python train.py --head_dim=96 --intermediate_size=768 --norm_eps=1e-05 --init_std_qkv=0.041 --dataset="wikipedia_en"
MLP neurons of a small language model. Each row is named by its layer, matrix (gate and up: input weights; down: output weights) and neuron, and shows model dimensions 48-175. Each number is 500 + 25 x the weight over its row's rms, rounded and kept within 0 to 999. Numbers have three digits each. A neuron's up and down rows have the sign that makes its largest values positive.
After each neuron's rows, "fires in" lists the words (lower case) most often at its 100 highest values on Wikipedia text that the model never trained on. A number after a token or word is its count.

L3.gate736:524460509486523529478508463503481494491520458552477511513500508517493519507488491513522522490540483520518474495447474479504470488472488471544493462504493486526497513505481481499500511514487497485502524494498502528498513475535463515485518551470532462481462532505477514538444476531537481447472473472505547489523481483469504504513537513505457533551466492504452489468521524511554468551523
L3.up736:492515492481485498507487518505496515463483536493444463517464516512492490499463511462524478461491538523439497472516501473514440532553479487496447495474450530499494504504497529502495551492494549484542488483491533462507506474519507518510529499530527498463544468548503506533523499518511497504519503503516501487502506525495505467514483489510527534506502427460553480530526489472512530536508
L3.down736:478477558513512481510507464526498512477475461505521454490507502489507561504485494489495492451503489508475489492491512469508495531468514519533469529475506513506510517542511542471507533478464461486531480529463498417485506500487508485529460482515509486497482472501525559484521529492459498525515538454524520473483534530480482468502493511499509473496476469461527519456504526499513507490487
fires in: "a" 58, "awards" 11, "age" 7, "ita" 4, "utc" 4

L3.gate308:543529497488492489489476509520551486511528523519482480496490472479490530468493512488517563506517527495506529533471510520481488525520475507522447497453493459475482507510496490512512488508462462480495543524488486490508513462516504527500502549448501448516464532512521531481483478486502495509514503511506506470495475529467487446518459500474489518501493523504484468532473509488492501523540
L3.up308:534493515521504491494566505505513519508529532509482526493477507527464490482527498456495534499476529476499510466481503512512517500488524524519503511486515517551489523521450503521531501507463499477511513461486473548515522483515486502505536496464524456459522512524423555531491448522496468508462541478483477484512497519509475465484524511469490506513505498497454456533524529488518543516547
L3.down308:512526529486452551480518490502502512451532485511475464514505521499499478475552502478443512491498537486501543504514560472493473488471493497507513504513467491504521534502536551497496479512486512477533517503569436475482488488483516483521514478471498505538464552493519500505466472494498453491484524560507527492579496520515503451506503511508510461515491525517493509481509495465489543516525
fires in: "north" 21, "south" 13, "point" 5, "east" 5, "southeast" 5, "diamond" 4

L7.gate39:521517492519487474491522526522481492510519576504523450498500486506458495512524520462506524515486546521564490462483455495498441509483496535491496523481491505524514466533518480478533501486476532508475494486478505488467510470479536540456517495505505507469453518492514509492495570481513480478508528557527488469491479527505487493507534523454497483525529482475467487507451530494489469490472
L7.up39:540487482499491531514509475515520501494505472529496482522529512463530514493487471482498504480495493544507491505517492515464460465527471473492478440478481525505508526490454484532504466517422494523471492501536478527499525485479507530479511450509467506481494515532536530519526527498483498507499470480486496502491501497507508485523461518493436496488508464482492499538535480523519477520440
L7.down39:484546461481536461486537486477529478508493507485470540499526498530458489520499506473520544529448470451504484506516517544489468518475516467519502492485492525501509480483470497494501495512513467527503504516417546473477516556508520495423492494518516540519524534491483498493550551541463515458509495536539512506484481520510492500472501480481491542494485523481484482515538490482478523474491
fires in: "it" 48, "this" 26, "that" 12

L5.gate213:483435548490479512487516473498527477516528481479478508490464478485501517485484501497504559516535481499485484525478503490512496503483485474531497495482456512525504524498472486476451506500511459514512510506487540489498509487520459494471469527488494465531535464455497457480471523517540454466528499507475525491508546542499517504541491525510484473495540494469491583526513519502496471487488
L5.up213:463528502541481473478515516481495471513480513511483481480477560499501521529526532503503503493488541499484536510471482491476512507491494524462472508534453505532513490443507529501489535493500516500480525458513482510543474507491532504472541563455469469437463477506545535509478496504546486505571511498518482481512524484481465519514541499484486518495516523508445505500511517526469534492512
L5.down213:509495492527449536496514468499533483494499500505479497527507478461505492485507509481506465531570503526495501499490474537468519509448512485500487479533484499511488470495501548504471524550524470503508497494487499516477473478503524506484557512480475485498436497542468458492529480518514537461506542472526512541469501481537446505505512494496487579497487518497433499516480483534511541536516
fires in: "can" 23, "may" 11, "not" 10, "could" 9, "still" 7

L3.gate494:505495529527516490493535541492492453497472535463482495487493488507514557500451473497532511503524483502529491511547442450491513501498503547477515471488491525481525495476529473479467522482541479488496492545493490517502545490486484524506539475458546466470486478497509495519487521508479501539530467508524482481509521493502478492513516504517477497487500492529473484528510500518471537481510
L3.up494:430504463484519496490522510484553540504501506509511498491454463482532521449466537516538484568489499496508483477554489463522542512532459507503519515499510507506486546503503491517472553482477500502514512490496483514548539479504491480511446486514506477519531518492481505492456485527442507515519503489525505470475463512482492474529475507486483473507476496491488511542482520470507497467512
L3.down494:490472499477488526508498453516512464461498511497477511527513533490523524521516475490490525497513500553478487505512519464505512498466503511492512544525488476519513509481528506488448498469515493475498525511456513476529510522476505476461469515500517473513480557458512507537462496502444537524520511506522510559505508483498464500440519478497510488534510507542478529529495549471498542501524
fires in: "of" 55, "between" 24

L7.gate652:477518505507505462468502525446488502503510547543505468490471481529496513468471531489521549496520541514501518488465475508482513493545533483522482490517464466456540522460486506471518497503495508487509515508525521522467504510496555505477516463516453533493455430513486511471513512431498475480508534565523477499523541531497461499507505523504511490517504514499512449528506507494525491497471
L7.up652:472535467512531465510544526525503497529447480460551485517537538470452507498513502487482511502495520493480475509516502504521496436502490517484517539517543464471563439485460546455514506517514512522485523492482499519521487504490503493515490499464499528491481464524575525507456500490500525503527482501501498475514493497514485520531474473533520482481555549490485486481495485561463446515464
L7.down652:498460496473504464481495449512555532474561500485486479474447470505495493514492508526513524498529496492472473493475470468484495481507500525469487487497478491525494521499527481512475535492495563505507533480491514454500512472483526489488508507497529470495421469484508514499537482518491464550498460482464464503526500545472509494485491487508530509517495492520521514527498509498536495437494
fires in: "he" 28, "she" 10, "occidentalis" 5, "marshall" 5, "long" 4, "bennett" 4

L5.gate305:544471489525526511499511491501508512521538483484528479513468479506519553485515489503533530511509521457499518505472547475492493551492504524535511528477474474506538471523494481497527512481512500567502536468497526489485492469519437523489523491470513518514477483480489449485494489506529482512496499514518488498501541514451475526503492473523511541533493447490529505490500498530506539475483
L5.up305:535467544464527476494484544495515503475487504480521504461528493530505489509515481488470484528497475452477529501498490502541491499480556521492470464528515493515453501508455517510479496508464515505515498509506521535499467504502468516453478505497504452479498521503471498504507502543497488505465525525501446525514506497507441520475490468488539487496475477534516543470484521469529539475520
L5.down305:438467487457512502524519544499540495493482521513500444497510494534540476488482485547507508490467485496445489474468499515512477497496487508529501524462497536510498527514498477533516458455513501485464492546464502458497551540476520480548509534530496467484501507515534491483476483519502484590450490474473504505532504491469470505488512550497487529497476522511495505509509519480496503540499
fires in: "of" 31, "on" 8, "oil" 8, "each" 4

L10.gate63:489498480516499479523507513511469483501451481500474497525502478490521532508547516507516508502477477435514535491471470493510506543481528491475475510476502531510522524468510485496514530507459495501499463492479490506507525535510489557494494539530524440520461474521506475501466511455516524534500533528513495478453546505496521473483511474526522529488527509473512483503512518452505509552480
L10.up63:533499481440477517497568506505499511496509491457498463507447486491479509547498479472540486479515539498511523535477540505509505475519483530489484511519512502522531483516507479508485520483462479457512490501517496505482579469525479526504486473515495505524444522495516480488494491486493491489538461492530486532484457469494567493473532509453501509502477462496509516513484484488439516461508
L10.down63:505526483511470511491541492501496478537479516500475504476480487457574551523480553506499473483503507500521500518485481479482511523525516507513477502510484519503473518473489494500501511536461464525494559487516495491496527507507513516478520509551502502472483459519562463464487513481495519544482504503476516451520483476482533497471487492516514505495501500501564488501512486522535517510477
fires in: "to" 41, "xavier" 7, "xiaoping" 4

L3.gate461:506481536505501542497540545493529489485518525528518449449473492541486486514470458477511481490475482479490487487494466476522562514494502518517491487478498505479526509503535480472485478505526483513523442508478517499522491477526451549514505517507504483467473518506485514512544522533494497491479505484462471510544491527461450481502508541528525472542504501559539508509534506531488510510496
L3.up461:501520505475512528490501510467533502506519506474495515509474466528495499504503477506486531500465501473483481464537453512540497502506416512501534498518480521531516446554530456515459502496511500515507520475484484525518478469490502500521504488531494520491490525516505511468502497518444492561483537520518528487507466518478474485513535527519461488528465469541517513534481467496469530513524
L3.down461:492517499483509515476482487516493529561450459498475484520515504457507519539533505504453521563502460481522441487527494532540502484508463484523519487529542507486501473533481529513492481442503521538522495531513480514514454543522528525525500493503507502452481497466485529488470493513492493496490472525504542513495522510450516510495483527483496484512507510497495464517482502507480467492499
fires in: "all" 25, "w" 15, "l" 6, "other" 6, "allen" 5, "the" 4

L8.gate767:510515485496511466492487502454528500496477493450489462462480496507516519476525508495459536499501557495515537489471506548509446506493514502471497504518493466516503505508472507431524468516533493510478521492492515464462484484482534488452456475486500513512489471513522508492514513526500503477525530518525516539511525562510543492515454486485499513502516499484459485509526488481514532512444
L8.up767:527504445524515503463492562469476507542493533537501516487528474506509490517515522507436510487493517485482520494501533510471459455533505482499489524536564500486488491515521530512482505458498492500487545521542554481471490504490501511454560473478555475511515479533548547483525532455497497519510520526512496482509476506515563497485499498466477499480500515496471520499523536500499497511455
L8.down767:464499504521510497501497515516504467504521479511491504559534456510476510547492504484545472493464500457490470522511518538512546487533550503504484464493522469467486534480490493491453543520491506479482457521433492521543482510506482514492539520488496541496508487501476531493524487488534524519478488485513496446508475525487483503513560466521508492517492520488464508503477452522495498485493
fires in: "who" 43, "she" 34, "it" 12

L3.gate689:488499508460526529531544504491448472494526501500515528483485447466479524543466488491528534500479501503518481576482463520498457511478428490492487523515503498496534507552505469525480543550505483528510496516458517499500538459471484483458489506515525492462476536460576490509528513520531478510501469541508529459490485482519486531464511473495481495513528506510504545481495480531500483488514
L3.up689:518499501483469481482486470515514495507483527499509539480486525487553524467524507515474514473508499506494497449444481505498541482508463510515512466509515518482493485487472534553509486503484454518451555478488495513542511502482455505489455478497532465495493487485476514525510483514507492507501476528538522500521447520515507491509475481512555525509476475570534495527513489517527511477497
L3.down689:481517545456494473503479497558515482468540500510494524485483487519509466524512516468493505502520522514489505496479569474474537459487492524486473472507493519503539511451506543478489477478555518532491491526529531514512467466483510510513467466512494515466470545543509469517496484497549573493520464540528490536487486501505498485508496453490520534503500523548490456458505512489501495511482
fires in: "three" 27, "four" 18, "two" 17, "five" 14, "ten" 4, "of" 4

L3.gate762:464489502501510546479486515523489498468465510530512486486484531540469509483544512497489532524514503484512538432496474498548456534468507530504511460461467522511528517511464481513525484516481492496515503530494480498507515497496513549564453503493487538545534520487518517521412476496477439480512499491485473525492485523482491473465512500531491505462504503475556483550490540512459489519533
L3.up762:500469478539475527507495485525537502543510524550514496494478500551494491506505465492521534534492432489494497493484465429493535478478498509490442479501510501482453514492467483505493551502469447506477493477525527506544519423499496523509514507505534520538498489505492500477518437537470489497509481500531535475506472490537506493477491527521542491493471514496565488552513502518490488485494
L3.down762:479536529506482515475452500473511545541476470499481471504498535505456545507512485503514465474502484480501481516492460505498492473524481538456485461503515517483485506507503505536484482471485524491494442516576482525512478499515514481477495492466512530497527546547469555528473486505510472541467481524445518495455538502492528486520519542526523487513515525524541480473496521495470496452524
fires in: "out" 19, "back" 16, "up" 13, "down" 7, "output" 4

L5.gate222:516531506491483494526546585468529428533489520469454508481456468497492531521506486505498537506467503524502456494544499473484491457479483508507490497502498450531473505486530489471539488514472480508497497486473547527549491481504488507484525520509489502542501491529517517528497495528446507506491514513503463467464493495466503496486535492504496493508456477508501485487506466513476506507537
L5.up222:492502523481510504518523494482495508501486480545516556448495537491509513488469457505568529507474489461502471486497460496528496545511516520496532505439496497462531486488502477501496533471519475463528522484509483491523528477495487424518506464466500473507479543468491494506467433476463470479499486534548516512510496544516521514473540497509459526536472483460482532534530512500508490441515
L5.down222:495476522504509522476514510478515456551459502526508456527500482500485548529535507499457502504477523526467483495514529473469521459471503480532436494523524533500481497475535507496476481514491532516478457516443531518499510494504509516491474492472492489525473475509540508528480536521498496477479490475455524501535509484456436482504474485519530507486467487509495497487530519544484556493508
fires in: "a" 60, "thunder" 8, "had" 4

L7.gate356:491490483499496460510492540495488475536490491472519520494539435524459536506466488481504535456524537488499518521460458527515467528474525557491472515555493518496505481507494514486506485518478495498468504475459502485495512485478515524509488528532489521511487446476539450504532523535494493516525491552514510489493517475516484455493531502486487514478476489502509477519537483534520505486423
L7.up356:488507486438503475535517509525512480503489497516506511496516505500492511465555486492518489507454542476412487484518498481557490533548464512491468514490539504510513489491445515541479482507475515525526534502527513513502486482513473470536483518538482494520473488495511499507453499507491483497485510519537493471535517495479507491566482498464452488519477500525524534520470489478507494509524
L7.down356:485511488482517521456504524498478501478458514457448500507484517504535507501486507529503470511536493472504504488533495515471484501523507470483526499486466514526456482514555518514454500506540546504523546490520538460487525522499570471459510532485542489508486525517481526470485472481473514465495532504529459500500504455529508495481498509494557457509511527486477498533455516439541482488485
fires in: "this" 31, "these" 16, "they" 16, "she" 5, "he" 4

L7.gate299:499489499458490494518501544524510466540536547475494517456479494493448551512528487483505496485521471482501514491547520490480517569512460521538494491450518485499510503515486468487489522478471495540496510492479523469536462488490483510464515495467497493533440500476514500516451494561484445502533507513526521482453536498482441501470473483491536508502497500536493550500474499512481526497491
L7.up299:496526477534515468493532470508489510487512510467529508492477481500493532501489531533531523509508487513519525444449508504510479510500492516486543543441522490486487533487468492487521511486509538480489482521499519531486483454450478494445473475509526521451474533521516515512527509514530476521509488504535512512475505541508514474484562481424494498531514512497517514484502457495521526518479
L7.down299:437500536422499488468496544516487447469499546477483497481544518499533502532498486480501534510494488481437466520523494512507507490535502525523497479528497465530524480518495488505489474450487501512514531517483500481502459507495468547480521501489505485512517476513518470495482502498479478534521454496502476508484538481503508524473515489460484509499516492504472469519479523508528507469477
fires in: "first" 12, "of" 9, "largest" 8, "notable" 8, "best" 7, "only" 6

L3.gate134:477500496456484539490530461486504469470482475506491522555482526542497532473488501506526554517491486536468484519489473470502520493497529490545516517490473471463476558511501522526464557505482459496501491482500535506505503515558498484478465493493508487496476521506513564474520474479507496498465471483518554514463487494507514500493487480515506521539489471501496536502523519480535524539517
L3.up134:499530503503551515506541563519459461520506508516486521495531508482498524504483443546489511445504481501468524467504455495492515451473523502511464482527509483502488528467497529442517501479499532502525433512514511421547503497507496488475480472518481483512492512505492528488498516484507565509501491541486521480525518503443526475476523487550497513489481481476478505503526507540469494509484
L3.down134:490500490500491478522537481523523514499509555529479483508528494469486497501473481542452484434507514490479538533506519430487501505504501570492491554491513500520490490509533511480524512436471527483509506501515470445510510512461525514487507504497496480532485508459534490545448482512484525458458478495483489492488541508474492490492549551477510507491503472513521518498504548514450487475506
fires in: "a" 94

L10.gate197:485518523512502483492458522485505469517548528515481527509438490528543528483526530505494560540480502507529499448455499493483504497454533528529505474494518480470494469491485509462474455515545451530509507470490531510445493531500487531502506537471516468539458448504534516547456503503498485502519537521499496490518508502511503491501533469504509548490488465419499473485499551497483508516503
L10.up197:569498472525481513496511449483496482528456502549486495511557487498502496514505511455483514491481488504493508496518498521529470478462537499489496479528480547528478553511437516475497456531542462470462515512495472478509440483533489536493467506489488546527507527554537506492490474461529502509514536506475524490500472453495510515505436498543505485485535516473509499538489459551519518472519
L10.down197:501472473484498487482509505513510512492545496486482533471526510488502427489465508504481503487490493491516499497491526501499520483533465524495490514476490530525538530504508492476524512489494569490479494489562495474519504482517516529549484504492570506480497470477516490553489523482500516561483480478515543488475466503492475486510508505483478478539488500496503513461501501484520534490558
fires in: "to" 55, "t" 6, "cannot" 4

L10.gate471:511514520501449481518471446457478474523503496451466518481467485496532523476503504502449530505514484481534482498476513498480497495488508503510522489501496516477443497513488492460509516537562450518509508500502487503459489503480545486478470493483474458550492478465523461500462468530481476513463524500497506497454544510501479510459531477491479530486524497475489527447504515515488493455477
L10.up471:531463521523486489548528485511502501492502523535455467460516530498522485497538509524489490490522530519526524465528520496499450540477503518472457524480504514501481482509569496489490486497488489503541533472481493496516505511511512539522462526452527469509476476453531457481456459472509476514495506469561562467532499504520508488482485476482481537471472550465538465489533517486480464484505
L10.down471:522461506509500518522495515486534451503510519510467450531482540464489468494474498492525488493457467516473513515539543501496499510510487474453457492493485497476515527519504492487457508490472481505524526494532527509515496533521536544552534511462520513514490476525492492495492475457509505531521519518477487491494468509521550519511509496496517508468522460465522517578538471470490522497520
fires in: "to" 49, "would" 17, "will" 8, "may" 4, "should" 4, "could" 4

L6.gate582:470476524482479470519475533548490446534515485494490483484486497546542517469516461492482517499523525478553548456488484512525478514460507519524454490519423452502502483492496475459531515521528493510475509494493492457506526508528489518513482511479450505534474513495513446518530502499526512487494514519485468529487512510480491504520503474486495491507480479466526475485489536474504517537465
L6.up582:459509528500495500517454550543489479537488460492474544448512488518541497492525482525477502482482511483516516505519516504493503534486527527516449494494462509514495475484518524475517519471486499486453514507521489502536495501551483490506535573504484472449460485491517504483504521478529488501503528529507469474486467462509476536484538507506528519483486497495530479471515524510489513502487
L6.down582:512532505489514539500523484507501487466523466493477536480496530470494510495476538497529468535433500516467500538493511459473501512514494511487521502536554511550468538496518532470515492447481502530514473500502486519476435503529490483505504519477511490440507489506498524484496460453486478582477507469503489454510467504501529495480515449495510497482551496507499513496503462529505493494522
fires in: "to" 56, "and" 12, "did" 5, "his" 5, "cannot" 5

L5.gate654:513504484539506533515518513496550449497526448502473518553482502521557503471509469515519492479506487458482483485495504474508502528509503526477472491458460463561536474488491463488502493529535467471498510483471514494507513497467488524499513534497529487484528533528557478534483497498541532493497514508514493477538539506510509493466517484488492476492470536455515482486511486468479517527477
L5.up654:467505535503540515472524463523536483529482493512513490507471476493470491534479540494510509507529503516491535540495480520514454453524499466459447496518470500528514466539468517487508532491467486541498494458511502452445523499503486514509495515490509468478493527462507486478497485458548502496453539498490541491478490506499511498468486480509480480483525517503467525533560503551484474465450
L5.down654:497462511465491511488535481479502506524525506469514466484521505512483504421493531480507525484538470502511508485499496517489495490516514495526488470552463520522459513468513493468489502451533477524511465520551517519481502520501500493504493506483512487467435461501476455488537511470524524513513476512510544541483533504518513530524478485516444519518536504482507494526479534498552482528550
fires in: "can" 23, "to" 15, "helped" 10, "help" 9, "may" 8, "must" 5

L10.gate253:500470525526496512496494502557476465478494530500482497499484476520507494525512477467519535495519494519531511521488485519508488487508491525502508530470498442547491498471484495478514517503530467477490510490472575498489503476499494469482465522488482475508544538478544527521480531484537470514498494448474483490514507490524454508519519586477507514508510494508519465518562488489526454481521
L10.up253:514467522497528543525529515463455525471494484546533440509470524534527484517496473475527539483511480445488548486500507544498466497504527480506472500482537464529515493516538558429540483481497526472486514503494529489499526488505474529523493453492482502470455533495495508506495503494503484521515481578508494493534530478504486502473537486486476499489476504473517515496541513500460533491477
L10.down253:520461489506490477493515493513475505509519482539494517512499457541492567505481506497523499526509462507501489517514517506494549492481544494468460505494463534539469521523492500533532528492513508460568456461465516489499525493431454524505508517536504489477509483488513527468478509490489428445499499458502478488459495500483506483527520498517489510511498460506479507512481528524519488485527
fires in: "a" 56, "azerbaijani" 4, "aus" 4

L5.gate557:521510512475487547476532492511490484506532498494502498485434467492480505496497479486504561517493476479592523486515476515524476482514491501562519458517512493505549537519481464516535512525523498507541492513479460484520504456480462520527467466450515469504524505479502471542522473527512466474501482530517551485496459543456490505506486507516458532543501495482479530532493479494526483515508
L5.up557:490480427514514476548503515512492539521516498504524527506510507488480508459484481471479476512477484459470495481511477525474518490488524475539489478541516482497490515518489484521483466459503479495476511487502535495516474455555508530519492496559503502515516514471526503474476484502488503478485510534458532545540488481507498511495470503493492453480564512514494512503516529478545472498500
L5.down557:503537501536471503504504498472484506488518466451495526493463463498522482461516523468510505549501502455530496468468502531474515498492524498473560474513511443499517466497487538474476498467467514559499509496504493485462511497500517507550461474501528527517483496501474487471505514504467511493523510495463526513575496536502529489498500529501476485514517502511531489510546518521507481445502
fires in: "south" 32, "west" 22, "east" 8, "north" 5

L6.gate498:486446541496541523497458482495503471488511543503489528546505537509552535484507509512505504518502459497473511492457464481503494518503490547466478462452456518479520468465525497480454488501501498507483509518456504464551531473517492513506522454471487470486497550451543513503474460515511454497529485522523499520535510551510499507507504491487465528468512508500516516495514518538531521523472
L6.up498:493489566527464463525516465503521547521479508493488492511440482544579469484497505516513489466557483510520500476442514489506551477487505480511500525496478490503497493507532493488473484486448492500472482561494478516489488544524537515550511477528493483504479540498502465505568489494518500502454518477536504551571497505521515496486523501506496523469474502501495528487483495514513510533491
L6.down498:541549486539526509522493490477525489549465498470496493517479488473507487504514510501494499482493466499486497537470465515509496495500497465464500526477493534476468537518531512498512484501499508489483463531504487562490500530490514494499520551474494528529547503504499497487489492482518512582500484501521466477478508445497520506486486481486521448483507465466508430480494511489490464473492
fires in: "by" 21, "to" 13, "via" 8, "techniques" 6, "at" 4

L3.gate179:514486518524486455486441528517497441532465512464495502522522511529512502466523489530493512480509476526487498490480522454539484455469490497517539499473490508480470512543510463499480487495476477477471513537466486501462527530523532446477500473512488496531507466496464518500493533514521458513517494530512511543532499519542496505493531480508493487525486544473503488540484479506525541492524
L3.up179:504480524526462506497486505530485511540540540476504530487510542487512541535523488501477527498469462489514521530507496461489515504501543536505555449497509517487481472528508508455508495487492496493485514527479472508490499502497446511513483467512553470510469527509490489468461487480502563549515529495495539486507490496496446489477522501546488509489542469523506543481540481513498501475457
L3.down179:491474529535475509528486476478507460503470548513518502499498554478493481487517516508503535503492568520522568491491490489437488479499491490524491496487515509569486496535503511501537462507502517480532479486516468493503518500538522463509451491516520500483533490539498491529450499497469493575513522505495518486483511509525528500498502486496502482461526552457482508516473486551461466459505
fires in: "of" 45, "administration" 6, "administrative" 5, "mausoleum" 5

L11.gate176:541469476496478485509518490501522470498481530507551530501548470544524479494527495466512497494465522534518521447466462490514530537434492474532488543509518489455519489478471531522480475492532538479503495497492502513492501496468513503497491519484481547526511467511505503475508516492519511494516455535447532521485498502522483522518492491485474516496513466501525532483549521493534480526507
L11.up176:525462524490506469485484503498501516477495516552480481516474480467543502513501491468510490455517498550537464508505462490522503459508497504498486464513551434471521528494477497535448535493529504507533538491483485503505544514464525466501457503475469464512479532520491480513493454495515502509494483517538545474483510519483506505507525534500493505486517499486485542503470519506518496510487
L11.down176:506507510473497490509507521528522513507484515486525523518526479471515523550510529517509488490494455499509541543507517501506492484477471477485456495520507476470497497482500520459498503472541475475468452515499485467531543463497486492474530528504515477506491505522490510474517496497468486491537480470496510554486497510528464575437478462546502500528493489509502547496505551521522556498484
fires in: "as" 44, "islamic" 4, "when" 4, "because" 4

L3.gate198:478464511534515490523473538516503483517499459439450497500481507525519525504490491484562512495515470489479458489493529482495491531461529515519497495508454479454511487531510467500454534517448516473466493481447507492519538510485540543457515532463485500552478501484518486532422489503515504500483529488531527525470527497522526477499477458514484489461488487431521508486523516529513485490492
L3.up198:503499480536493480478521494454502507502459508522485525507477470508524505489526508529481532517464511500513533516509501532548491504486526538514500478473501568513537472474490510462478500514496506485487528502482471492464511484535481473497455485508532438505529502527488480519530504438514496497519541506537499516481486522490525509477521515482502426508535503485454497470512490498480507468482
L3.down198:501546516496466505517547508466513459513481492494486523461444495505490509516506503468487500502468531500526512498504492496501482490505520507486452530565518507530520543492572501475495469492507495519544489512500487474475440495516520523471480513494510513496504489492509493484473438463564541564527523476524499524499451536508519452425505510477503495457532493498498536535500497483540487472478
fires in: "to" 85

L5.gate310:519514453500553492520534487510459473476478539515558470497460462490484520470465488540523503475515501483512465492511513506482499537523509512544495457523526508472503476484519490516490498520506535508508499539460456531458504502477484559504493516537490497507501496465484504547484517547479464508508509541555485498510511509494526483482522485480477509497478527496521520466459447491472491487508
L5.up310:478480498500475511480486493507455506526521516507502558472516515552471534541476484456495527531465532528544459542491527489493504537530492509488488506479470531525436492515494509491533537488479481484472523505490518529526538467482511497466470490461478526465502461505484518494490513482452513502486517514523504541506521512544488522439477523545523456483499469456474502527514507556513527496501
L5.down310:472551443480464494509474551486521526458482517531530450493490489508505471505509504512486506498494533489486507507494471514524523471492513450472543489467503453482495495479493482503507446499533491524531516476506455537514472524474500543548495495545552479487523506483514465537517509492477470523499478499495472483484524462470543511481508494485475502505460499506525488549528502495495508503484
fires in: "first" 29, "the" 12, "other" 9, "following" 9, "and" 7, "later" 4

L6.gate673:472485472453560496504497497522485501514523489508521498492510468494511501491457480461492513487488518519499506465537487498526445534493515485514494475473463474522478484536476446499514492502525515528490522515521497514510549483498437488466517477484464495491508507532535520483460496510567503475502472472503503488492480479469511550460517537480448503526489467502488515497491489525510510514514
L6.up673:522476490473470485488498483542510485446508483533465472502534491471482536506504507535503510502507511495483492494477495494461525503497547509494527494455445496455483522515543491466429506480480476469502529499471467514516503482505501487463527506515513500520494480488501491536525517538510472539517467494487503488489515536491452478501476490570508490529466497488522532456532493472496523511502
L6.down673:496516509481516511460494461535529521498467518534488520511479516521516558482538502534520445484487480519481506479493535474531527520484518505497537533486497473502509529474499520479494520567495499486485476523427476459528505463506505456515511510495522451497473450533497514482485482494469518546513522485477493529490523595469499471553470482478473540490505516503556508495488514510495524487529
fires in: "a" 49, "an" 8, "no" 6, "the" 5, "utc" 4

L8.gate752:475506489494500504504486491456460453522487518480502521483476513522484525513538463491515520507468513456522558465472435427552525483454532520532504495516463472468511510455474485492505535505527507502485481510486554517505542478534487482506457476465500491530512515531534505518492513509506521493566483471537498483505509488489474469478518501517499556485506472509477497497506509499469500486501
L8.up752:463487524536458524499504485478508464546479499532522524489474450516532492554496497515549560503473507501482456474509510502483486450497533514509473484489475496493495510450544504478473479521500519548512462509513511472498497479520485535493491468477478527485521504500529471497497474533466521484518507501542516503493535476468512531543516549488524531531471520478494486471497491513501519467496
L8.down752:506501508495470528431516479519492504512472478493538499527497465510496444510492519494530545485525479520524477488516516469470493500494532514466469470515503514545462480500561526505493503462505529501496495491517503500524486525504466501502492490516469523536491491548577463513487480530490548500522521514506506556534535488506522519541479477489489475481483516501478524493497469470521504489450
fires in: "a" 61

L5.gate525:518498469518525470490448472500510497517474546490520486516517485548512504481536457495555495460531485463472548465458487457491467505473527507502477513496528451486517499509528498481518490466451510466469528507502511501518515483491465464481515508507489492542503494463498498510483520504532518528503439504495450477547487469505495478493525531493499493521486485516461494445535512501544567491496
L5.up525:512498527509485490495494564452487493469511530521505515504507543512517492504489509508508503492547491517510534442493491473463509508487546500489499483509496468523503524479518522485529467473467543510522477493513482476527502530505532530465484482546481523510520454467515506531511538549474485488500496524468517496535479523475513531526517511510512496513483533452539487445493516507496523485526
L5.down525:482505518514476513514486504475472536560518441563504478506474487518487504459509483541494540526477536524503522521483522500534522486504482511501497509535505534473498445503482563511522497435517533505505492460468494482458510492483479538532490491492548519525487469473517519486462494506519507464487501476483547503502586512480507518518506538525462504470511498464526490493506513508495440510486
fires in: "a" 50, "miguel" 6, "under" 5, "modern" 4

L5.gate87:531482487490528504499516553498543518482502502549491468487468463500464506503475525485541513552542480502493475530504501504507482526489484520526483474514469490508535475496523443544491543492469548525498550517477478475492513492530495506496495497528480480523506494500488491491471515533510467497513473554490536482509505506484469484494468509467459509511520501451469492502450484451500478514535
L5.up87:489497513424526548551523468485517492485501511518481482486509489489504520467528450460480528533482508497439523505507501497550505527523511499509515517521477455506507511532441520504506500479493504510472529478499521506541510515490561493501487517501477477498504539436516549529460474524485470510481492547529498499513477484451524493504502482490489530461486490512443540512513535527472504436487
L5.down87:541523464519517548496498497514450496508533520516483520480534474533481520469553465512451513500465527500493526532506508494499519541506486470479488462533525497539458532449465482487498499490519528480528479488439503510477506430479468526493496468504516492490446466500522517485485518520525479514502492503511533491505483471515519482477509541516450469538469515527539499520500444498512513494504
fires in: "south" 24, "north" 18, "second" 6, "southeast" 5

L3.gate324:494506476528474479492473509506518475477566499453501512505511474532459502553514500480501520513486440510513491496472470458535527494463514527467498536484471500465488528495528495488466486524532499510513483514517521490524510512498520529531470508531471515501473536486513504519462457493524471501502497448499541495508467512526516474496570497502511461500504560556503527487480504496481464483505
L3.up324:511484530498441515485466502478516485492476563502469501488465500548474486519496529547477456500468483490484491451491500503484501496467506533507489455481501510528503507528511555530476462491536488502488508483487493477472471501524491539541490482546468501488531501500473494489463510519456445552497518486476474518540479510480494483465483522522522513475509493539526522503551454521503525512515
L3.down324:516541523528501519465460497483515530541474450554557494504480485507525513517499536479493548517508492505481491503532545499498486496508501544466487483512495508486487513486513492522513517523461475548538473495503514465504524552492511490485462483510502461500493506491457485471498504491479505476492487490456487514503540439496525487513500487477541561496496500457494492446484497549492533449501
fires in: "the" 32, "w" 16, "back" 11, "up" 7, "from" 5, "late" 5